Weights of a small GPT-style language model, trained from scratch on English Wikipedia.
Size: 10 layers, 8 heads of 64, MLP 2048 tanh GELU, 39.9M parameters.
MLP neurons of a small language model. Each row is named by its layer, matrix (up: input weights) and neuron, and shows model dimensions 208-271. Each number is 128 + 32 x the weight over its row's rms, rounded and kept within 0 to 255.
After each neuron's rows, "fires on" lists the tokens most often at its 100 highest values on Wikipedia text that the model never trained on.

L2.up229 [139 173 140 136  98 148 205  92 135 142 150 102 124  93 147 133 117  91 134  43 101 130  66 135 220 137  83 108 137 156  76 102 130 170  93  90 167  74 140 119  82 139 124  98 117  81 178  66 168 143 107 146 202 131 101 104 119 172 126 101 115 133 145  99]
fires on: ",", ".,", ").", "0", ".", " "

L5.up1020 [ 78 131 131 131 190 175 137  88 108 116 144  97 175 141 139 140  93 155 100 135 121 180  88 102 145  58 173 144 100 185 105 138 100 155 135 159 173  67 159 114 144 117 163 129 104 155 135 123 130 118 151 111 121 135 193 153 160 162 164  79  83 165 100  49]
fires on: "0", " "

L5.up1464 [109 162 174 148  97 141 129  79 137 108 106 134 144 137 133 150 135 117 140 103 155 162  89 119 114 141 163 110 116 130 121 128 149 135  87  67 159  91 145  80  69 160  80 160 183 105 107 111 119 120 150 171 112  91 178 146 158 166 135 100  79 161 156 136]
fires on: "2", "0", "5", "-", "4", "7"

L5.up324 [206  89 157 105 118 111 132 147 129 127  87 130 118 136 131 103 139 107 159 104 154 172 136 143 109 124 116  54  42 159  80 118 103 115 176 153 155 152 142 162 176 161  90 110 119 163 144  88 139 124 148 115 158 101 169  50 149 131 182 140 220 141 164  92]
fires on: " ", " out", ":"

L2.up297 [154 168 125 164 155 135 138 124 113 113 150 136 100  75 109 127 106  70 148 117 129 209 153 154 151 133 148 142 127 157 108 119 198 109 174 152 176 150 129  79 129 117 103  84 162 164 140 115 102  91 153 147 151  93 149 154 117 190 186 138 138  77  94  91]
fires on: "b", "al", " al", " a", "ard", " d"

L5.up1529 [144  74  97 193 130 130 155 140 158 111  93 112 135 123 153 126 149 130  86  53 142 158  98 144 129 115 170 118 148 153 134 153 169  83 181 133 125 117 161  89 102 130  99 124  90  81 101 107 177 111 168  78 137  40 157 115 132  78 166 102 112 134 166  61]
fires on: "2", " "

L5.up859 [104 145 189 115 144 140 191  94 125  90 138 108 145 113 149 123 131 112 130  97 116 142 130  94  86 138 157 168 161 166  96 147 170 154  95 118 129 168 129  88 138 157 136 144 178 128 137 148 164 162  97 146 146 146 122  92 183 166 101 127 182  97 125 133]
fires on: ",", " being", " he", " be", "r", " was"

L2.up798 [139 110 166 123 151 163 143 163 143 190 176 124 138  93  63 118 168 125 123 100  62 183  58 106 135 135 101 119 124 142 162 125 112 161 121 119  83 110 128 101 121 127 190 130 120  82 161 170  69 118  83 111 155 172  91 140  57 109 142 143  88 122 155  90]
fires on: " under", " by", " after", " for", " with", "8"

L2.up1674 [133 164 172  65 153 193 169 101  98 102 133  65 141  61 132  86  95 116 173 114 130 140 130 154 157 144  93 148 158 145 111 111 174 176 147 143  95 127  81 139  89 137 140 162  83 121 131 177 174  84 134 102 172 184 117 117 154 109  87 112 171 120 133 148]
fires on: " H", "H", "C", "|", ":", "J"

L2.up1413 [ 94 138  91 102 110 170 174 214 141  75 189 107 104 116 157 148 167 153 134 106 166 136  79  96  79 147 173 142 161 105  87 153 133 130  86 127 156 162 115 123  77 159 151 146  99 130 151 128 138 155 102  90 121 173 132  81 122 136 142 135 151 137 116  58]
fires on: " is", ")", " actress"

L5.up1558 [179 146 109  91 179  83  94 115 135 172  98  77  63  82 134  86 167 124 113 189 162 216  77 109 173 127 119  92  43 107 126 141 132 137 102 128 148 141 186  89 112 119 146 160 130 113 147 132 112 113 109 121 145 107 138 123  99 147 158 113 115 140 142 111]
fires on: "0", " in", " his", " In", " her", " their"

L2.up641 [ 96 149 117 146 161 151 178 105 180 152 138  99 130  77  99 176 165 175 171  91 130 123  83 128 114 109  98 129  87 193 109 180  83 130 129  94 157 181 177  83 149 122 126 105 113 157 155 157 106  83 117  67 100 116 170 108  98  83  48 126 158  91  82 102]
fires on: "\n", ")\n", "\n\n", ";", ".\n"

L5.up385 [193 192 111 108 168 144 153 168 133 101 159 148 126 120 145 170 125  98 101 116 114 142 109 149  97 156  87  95 163 133 161 134 139 154 166 182  80 130  59 135  89 135 147  97  90 170 139 204 218 112 112  96 141 204 184  93 131 112 120 128 152 121 108 129]
fires on: "-", "|", ":"

L2.up1474 [115 151 182 158 195 198 215 120  95 127 106  83 124 161 161 150 128 189 106  64 184 133  76  75 113 107 157 112 137 161 176 174 141 101 117 142 182  81 174 125 112 106 163  98 110  82 112 119 102 133 160  83 128 121 162 174 143  94 156 115 126 152 159  68]
fires on: "2"

L5.up1354 [ 98 145 159 166 107 138 157 149  89 170 130 173 161 115  93 141 135 146 107 144  82 148 128 151 101  90 143  71 133 177 115 175 133 161  90 164 139 144 190 111 168 137 135  98 129 128  99 152 120 108 161  96 157 154 154  76 125  91 100  67 123  61 109 112]
fires on: "\n", "1", ")\n", ".\n", "2"

L2.up1210 [ 98 139 137 144  96 112 186 131 159 143 194 144 142 122  98 206 104 106 143  52 131 129 160 126 136 103 175 114 107 169  58 100 114 215 105 129 171  92 118 107  52 204  47 152 103 121 137 150 131 110 176 140 121 156 126  50 153 162 149  70 118 146 129  86]
fires on: "1", " .", "9", "7", "0", "2"

L2.up328 [135  91 131 114 146 158 193 107 159  78 127 150 101 103 122 166  99 154 144 100 123 124 133  92 120 104 126 124  88 172 137 117  88 179 148 147 131 109 136 110 130 187  97 130 137 132 127 153 103 120 190  96 128 114 171  99 169 163 112 167  95 140 134 101]
fires on: "2", "3", "1", "8", "5"

L2.up294 [138 180 105 120 145 107 151  97 151 125  83  79 119 141  95 174  92 112 120 143 135 169  70  92 136 160  96  60 102 163 152 168 125 145 126 172 115 175 182 147  64 142 141 127  81 105 182 152 158  72 121 126 194 156 125 159 161 108 138 110  73 156 149 125]
fires on: " in", " In", " of"

L5.up1774 [147 136 113  84 146 148 177 140 183 175 148 138 185 108  79  82 141 185  99  93  78 127 103 119 127 120 125 118 109 160 115 128 126 110 100 133 103 145 133 149 188 193 143 173  69  83 133 103  96  95 118 120 128 161  98 110 130  91 122 153 164  80 115  98]
fires on: "9", "1", " in"

L2.up937 [152 108 192 132 138 170 130 174  94  93  99 123 162  98 213 193 106 164  76 127 147  99 125 129 101 144 151 150 110 102  84 158 137 101 129 110 162 166 165 143 133 110 149 171 113 106 129 122 135 125 145  69  90 119 128  93 125 192 170 122 144 130  99  81]
fires on: " ", " (", ")", " |\n", " points"

L2.up148 [195 173 162 128 128 151 168 107 123 171  79  99 138 135 109 106 125 161  90 123 119 130 147  88 197 159  80  58 111 131 120  96 153 159 120 166 145 175 165 158 122 153 206 195  64 120 150 112 132 120 133  93  82 186  97 145 163 118 118 159 147  83 111 131]
fires on: " ", "2", "0", "1", "3"

L2.up1684 [ 97 144 112 163 198 139 159 146 142  98 116 174 149  99 128 192 125 129 159  86 170 145 145 152 144 165  79  95  68 136 109  99 101 157  99 156 150 123 116 166 163 175  74 125  97 111 115  86 106 187 114 111 115 134 130  22  77 124 126  67 118 118 140 141]
fires on: "0", "9", "7", "2", "5", "1"

L2.up1260 [134 171 150 156 143 135 103  78 161 160 150 139 117  93 109 126 122 131 109  95 121 103 101 129 163 140  90 115 166 126 127 134 100 138 105 140 150 139 166 123  60 133  65  95 136  67 135 134 125 156 148  84 139 158  76 109 184 182 166 159 126  44 207  96]
fires on: "0"

L5.up546 [186 127 100 138 149 146 145  89 138 141 101 115 109 129 128 131 138 184 106 142 108 180 146  79 132 151  57 108  24 112  84 104 149  90 117 215 177 106 167 129 167 114 108 126  94 151 106  99 179 160  94 161 184  92 107 112 160 153 160 135 179 152 166  97]
fires on: " of", "'s", " his", " her", " from", " the"

L5.up325 [163 151  82  58 187 148  96 107 128 179 108 128 136 119 176  91  94  91 148  83 129 218  96 149 157 143  95 155  77 141 143 112 171 133 151 124 120 148 193 140 101 147 134 188 183 113 111 161 178  86 173 115  93 101 127  86 185 158  98 161 117 127 105  90]
fires on: "0", " in", " and", " the", " this", " an"

L5.up373 [ 60 143 204  87 174 135 164 121  76  97  69 128 144 130 173 132 129 133 151 139 124 146 133 116 121 123  89 123 150 167  51 162 178  93 124 130 136 162 129 116 170 117 104 107 173 133 102 129 177 162 167  73 176 112  36  54 146 141 170 126 180 137 159 170]
fires on: " was", " is", " not", " be", " are"

L2.up4 [102 188 157 119  90 192 171 144 115 108 126 107 140 145 194  81  89 111 137  47  89 182 117 119 107 139 157  79 134 132 150 160 159 115 194 158 127 139 149 139  78  94 139 116 115 129 119 129 118  88 128 102 168 160 135 110 155 115 145 104 115  95 158 134]
fires on: "1", " N", "2"

L2.up904 [ 78 134 124 147 181 195 147  87 113 145 140 113 148  80 138 148 146 196 130  77 128 113 131 108 112 116 136 102 178 190 109 158 168 101 152 176 186 171 216 113  47 173 151  77  84 145 160 122  95  99 132  68 169 166 164 117 184 120 159  90 133 105 149 144]
fires on: ")\n", "\n", ")\n\n", "'\n", ".\n", ").\n"

L5.up213 [135 141 107  62 180 139 166 128  93 179  92 162 101 150 234 158 114 125 142 128 138 158  92  77 133 135 132 128  71 163  92  77 140 133 103 125 126 170 139  70 108  73 143 163 160 114 110 139  92 108  91  85 156 134 176 119 118 113 184 104 161 116 162  53]
fires on: " |", " in", " and", ",", "0", "2"

L2.up564 [161 153 184  85 181 135 114  88  94 133 146 138  85 142  93 140 163 138  76  88 116 156 117 157 174 143 108 135 144 126 132 105  93 166  88 153 143 133 159 137 100 165  85 107 107 128 171 159 192 138 181 111  79 113 144 106 147 151 171 118 159 156 130 119]
fires on: " |", "1", "ium", ".", "0", "sson"

L5.up1717 [149 132 108 107 181 118 135 108 127 121 100  84  94 137 163 136 150 113 167 112 137 125  53 143 160 117 115 110 137 197  91 159 149 109 187 173 172 122 121  96 179 139 130 142  73  61 100 107 108 108 150  53 165  92 149  86 139 117 157 111 171 121 132  55]
fires on: " ", " and", " /", " or", " |"

L5.up983 [ 91 158 143 145 172 141 167 101 113 130 165 144 184 147 176 104  83 121 146 122  86  73  47 129 121 149 132 121 163 158 112 157 104 124  44 153 165 172 165 100 140  94 178  90 151 126  91  71 125 132 141 110 142 172 156 143 208 103  86 139 117  66 177 113]
fires on: "7", "2", "1", "8", "9", "3"

L2.up267 [172 172 131 176 137 106 146 131 117 179  84 125 144 107 105 157  91 159 133 117  65 142  96 133 137 137 144 109 100 119 125 133 105 191 206 157 104  78 163 128 174 131 184 123 159 135 129 115 175 157 120 121 155 128 170 140  71  79 148 137 146 141 179  78]
fires on: " by", " of", " that", " with"

L5.up287 [107 134 185 156 136 165 165 123 105 107 138 133 161 117 112 107 128 150 159  80 132 169  97 150 122 147  90 123  80 115 136 143 185 120  84 132 188 112 119  89 117 125 135 109 171 108 137  54 161 122 164 114 120 153 112 106 196 153 131  94 118 147 168  83]
fires on: " the", "8", "2", "1", "6", "3"

L5.up847 [156 137 114 140 141 151 110  89 143 144 101 138 133 118 142 124 146 153  92 124 188 163 121  98 152 101 189 147 172 188 158 125 154 163 131 123 128  86 184 112 137  81 119 140 126 120 142 172 146 140 167 137 119 120 189 108  73 122 137 109  99 182 186  95]
fires on: "0", " ", "2", " in", " for", "-"

L2.up514 [144 110 160 120 109 156 172 117 101 166 152 120 101  81 124 140 131 170 169  54 156 161  61 136 146 128 144 119 179  94 125 106 120 132 104 197 143 157 179 146  73 155 123  92  91 107 123 112 175 135 135  89 133 138 117  77 130 129 149  84 116 119 110  65]
fires on: " |", "7", "1", "6", "8", "0"

L5.up390 [131 156 201 146 125 146 118 161 149  70 121 147 159 100 165 114  79 112 126 135 129 105 131 165 151 163 138 158  98 205 171 167 144 175 137 187 178  91 161 101  79 126 114  79 159  85 179 170 126 100 165 100 108 181  72 105 159 177 112 161 102 119 124 123]
fires on: "9", "0", "born", "3"

L2.up1805 [164  72 154 131 114 162 144  93  93 164 105 142 104  85 122 132 123 120 113  98 114 124 129 117 129 191 144  94  71 133 115  92 120 107 168 171 137 150 144 151  95 134 132 110 106 187 154 118 147 108 129 167 142 135 111  97 195 114  86 134 145  87 145  87]
fires on: " and", " out", " both", " as", " back", " two"